From a checkpoint of a small transformer trained on Wikipedia.
Size: 2 heads of 96, MLP 768 SwiGLU, 10.6M parameters.
Architecture: LayerNorm before each block, rotary positions, no biases in attention or MLP.
MLP neurons of a small language model. Each row is named by its layer, matrix (down: output weights) and neuron, and shows model dimensions 64-159. Each number is 128 + 24 x the weight over its row's rms, rounded and kept within 0 to 255. A neuron's up and down rows have the sign that makes its largest values positive.
After each neuron's rows, "raises" lists the tokens whose logits its output raises most directly, leaving later layers aside.

L10.down352 [139 103 116 165 107 143 131 139  83 151 114 130 122  81 104 132 128 131 123 123 126 111 145 126 160 153 151 117  83 130 132 136 130 124  89 137 136 113 131 155 118 105 108 122 135 162 146 106 124  99 161 134 166 130 152 141 118  98 169 108 146  97 134 135 123 164 171 170 179 149 161 146 115 140  96 102 109 110 157 150 151 151 117 123 128 180  92  76  92 148 114 135 157 125 106 165]
raises: "°", ".", "s.", " km", "th |"

L3.down690 [ 92 150 138 136  95 128 166  71 110 115 139 175 136 129 130 154 115 164 116 121 140 135 133 128 124  94 110 150 147 102  91 149 151 132 110 124 112 117 128 161 134 100 119 156 133 124 160 142 159 113 129  99 167 158 197 124 105 118 141 162 127  93 127 156 167 120 131  75 151 118 168 131 150 141 124  97 129 133 138 131 106  97 133 112 124 142 100  58 144 136 160 167 130 152 120 127]
raises: "y", "y and", "y.", "y,", "my"

L5.down625 [136 120 111 118 141 126 121 104 148 165 134 149 106 118 152 105 124 127 166 115 145 143 101 114 164 142 161 131 143  99 116  79 149 138 106 129 126 138 120 164  90 166 120 154 113 105 126  81 133 131 103 127 140 147  98 146 161 124 153 116 143 168 141 118 117 125 152 141 120 159 128 148 132 114 107 142 124 109 123 134 133 112  97 109 114 165 136 119 105  91 143 104 117 153  90 145]
raises: "ished", "y", "ily", "iro", "ungary"

L6.down667 [104 148 142 167 124 150 147 115 172 132 127 108 102 116 138 103 135 148 117 109 106 131  92 101 128 122 117 123 122 110  91  82 116 168 129 143 126 149 170 144 114 109 134 128 119 116 155 108 135 143 185 111 142 139 172 127 127 145 171 144  91 116 128  93 108 140 119 133 105 124 157  69  91 112  95 148 120 145 151 114 119  91 151 114 152  95 132 118 145 138 136 124 159 171 129 156]
raises: "by", "ilities", "aches", "lands", "the"

L11.down1 [145 147 122 130 132 127 135 162 114 109 130 144 121 133 115 119 147 155 163  90 149 110 150 110 118 134 139  94 158 134 157 175 115 101  63 161 154 108 162 109 130 106  75 124 108 120 129 138 144 160 167 107 111 136 189 139 131 101  91 127 110 110 120 144 126 113 128 153 150 122 101 105 130 104 115 115 114  99 144 120 154 135 114 122 110  76  83 139 137 142 113 157 120 134 116 138]
raises: "- Binomial", "- Authority", "ed that", "ed his", "ce"

L5.down395 [132 141 140 139 112 139  94  28 132 139 158 120 124 122 125 139 177 126 120 129 157 112 127 174 118 140 124 182 139  88 130 104 130 108 147 147 144 128 114 133  76 115 136 120 119 152 146 145 136 132 119 121 103 120 141 115  95 141 143 126 109 115 143 161 143 117 119 143 110 147 122 113 136  91 115 166 129 120 129  73 167 170 117 112 132 122 111 201  74 132 143  95 134 115 115  75]
raises: ")", "loan", ");", "); ", ") ="

L11.down171 [152 138 177 138 118 114 133 143 124 142 120 140 119 144 128  87 131 163  97 154 122 114 111 126  79 134 114 152 147 114 104 151 143 127 135 140 129 145 140 146 152 106  80 144 117 128 183 131 163 131  79 129 136 147 130 128 118 119 140  92 108 154  79  84 151 118 113 150 134  83 107 103 169  97 107 146 120 145 158 108 137 147 113 133 151 153 142 127 103 130 150 130  90 144 116 146]
raises: "el", "er and", "ter", "erman", "er's"

L11.down757 [171 154 136 154 165 135 134 149 132 146 128  97 115 119 136 125 139 135 120 169 120 136 112  74 105 174 165 133 121 119 126  83 128 123 111 125 132 101 126 124 116 108 107 107  90 170 116 110 103 161 121 133 107  98 141 106 109 117 135 137 141 112 122  88 130 134 123 107  95  99 131 145 129 114 171 156 161 110 165  63 105 180 129 112 169 146 125 109 168 136 116 117 136 133 118 158]
raises: "s===", "s;", "s to", "s (", "s:"

L11.down556 [116 121 155 144 153 126 160  93 139 114 111 102 139 128 126  96  99 113 184 124  98  92 138 136 138 114  82 144 128 140 134 141 150 102 150 186 120  47 147  88 122 146 124 122 134 142 141 127  70 158  91 183 185 151 100 100 117 146 110 147 140 109  80 142 152 142 135 156 122  94 144 108 143 151  94 157 122  99 115 124 111 118 120 176 138 114 115 123 151 121 166 134 124 127 112 163]
raises: "er", "er:", "er of the", "er and", "er's"

L7.down645 [141 134 148 128  93 110 129 116 164 121 126 159 140 103 145 178  75 141 140 123 166  98 142 141 156 146  96 119 131 108  88 130 109  96 172 130 133 144 154 139 162  77 109 144  89  87  87 128 117 168 138 147 132 126 141 129 159 110 128 139  73 146 128 121 135 142 131 119 108 130 112 164 138 145 133 128 155 123 182 134  97 155 126 120 126 122 133 164 114 147 136 126 130 155 140 146]
raises: "qu", "que", "ment", "gy", "ces"

L6.down131 [112  72 147 107 107 162 125 140  96 122 130 118 117 107 117 152 147 179 141 118 131 164 121 161  79 142 151  94 155 142 107  92 125  83 123 169 119  92 154 114 169 115  79 154 105 149 122 117 117  77 160 145 143 129 124  64 128 147 110  95 145 126 134 145 125 148 147 128 164 114 130 150 128 124 109 103 117 130 166 116 137 136 102 170 126 129 121 124 140 135 149 123 136 100 130 177]
raises: "- •", "ions.", "rom", "ion.", "ional"

L8.down19 [109  99 179 123 121 158  92  92 130 154 127 122 119 122 114 140 123 187 139 130  84 141 126 111 122 104 127 132 159 132 162 112 138 137 157 149 123  61 132 108 108 152 113 147 133  64 125 103 135 103 154 163 160 133 145 123 128 115 102 123 101 128 117 101 161 143 128 123 121 102 132 117 117 109 133 148 143 125 177 157 109 133  93 144 104 128 116 132 151 145 132 115 183 121 143 165]
raises: "ion.", "ion of the", "ion of", "ion", "ion,"

L7.down474 [130 161 148 103 133 112 135 151 129 143 185 158 160  98 165 140 113 134 119 141 143 147 122 155 150 119 133 126 146 114 159 135 111 122 115 179 149 131 147 154 100 152  94 136 120 118 154 137 150 102 125  97 129 122 211 113 127 100 117 152  84 124 148  97 158 111 160  94 116 130 144 138 148 163 119 133 119 133 181  98 126 138 126 110 110 121  81 108 120 143 158 102 127 114 146 131]
raises: "e.", "e", "'", "e,", "ently"

L11.down408 [172 119 140 122 154 144 152 167 114 105 148 118 116 165 141 128 126 137 129 114 155 110 116 135 145 131 144 144 144 119 148 100 120 124 148 100 126 122 160 126 143 151 150 156 156  21 140 107 113 109 131 132 173 139 123 129 112 145 109 117 119 158 138 103 134 169 166 143 147 121 121  96 147 170 138 108 143 116  77 123 115  97  77 116 143 131 136 128 110 115 138 133 131 116 107 119]
raises: "able", "lement", "ment", "ive", "ence"

L7.down685 [137 159 133 141 178 115 103 182 153 154 121 109 139 112 115 134  92 170 132 112 113 144 129 145 111 113 143 176 101 118 120 105 156 177 163 128 159  83 142 151  99 120 103 150 117  96 155 139 116 103  93 172 212 139 160 130 113 119 104 133 140  60 119 110 103 133 126 106 116 132 140 129 103 122  91 131 127 139 175 111 103 119 130 129 138 108 144 112 108 140 137 117  98 166  96  89]
raises: "teen", " times", " years.", "arly", "ty"

L5.down656 [121 163 142 129 120 116 111  45 149 136 121 120 150 122 119 149 153 123 125 106 135 100 150 165  82 100  88 189 132 110  91  96 132 124 138 145 161 110 142 175  96 111 114 134 123 146 158 106 109 137 162 119 103 125 164 138  98 170 139 151 112 122 139 149 168 131 115 130 130 149 119 123 111 118 122 160  99 125 107  84 153 154 114 138 140 110 144 142  76 128 112 125 132  97 135 106]
raises: ")", ") =", ").", "),", ");"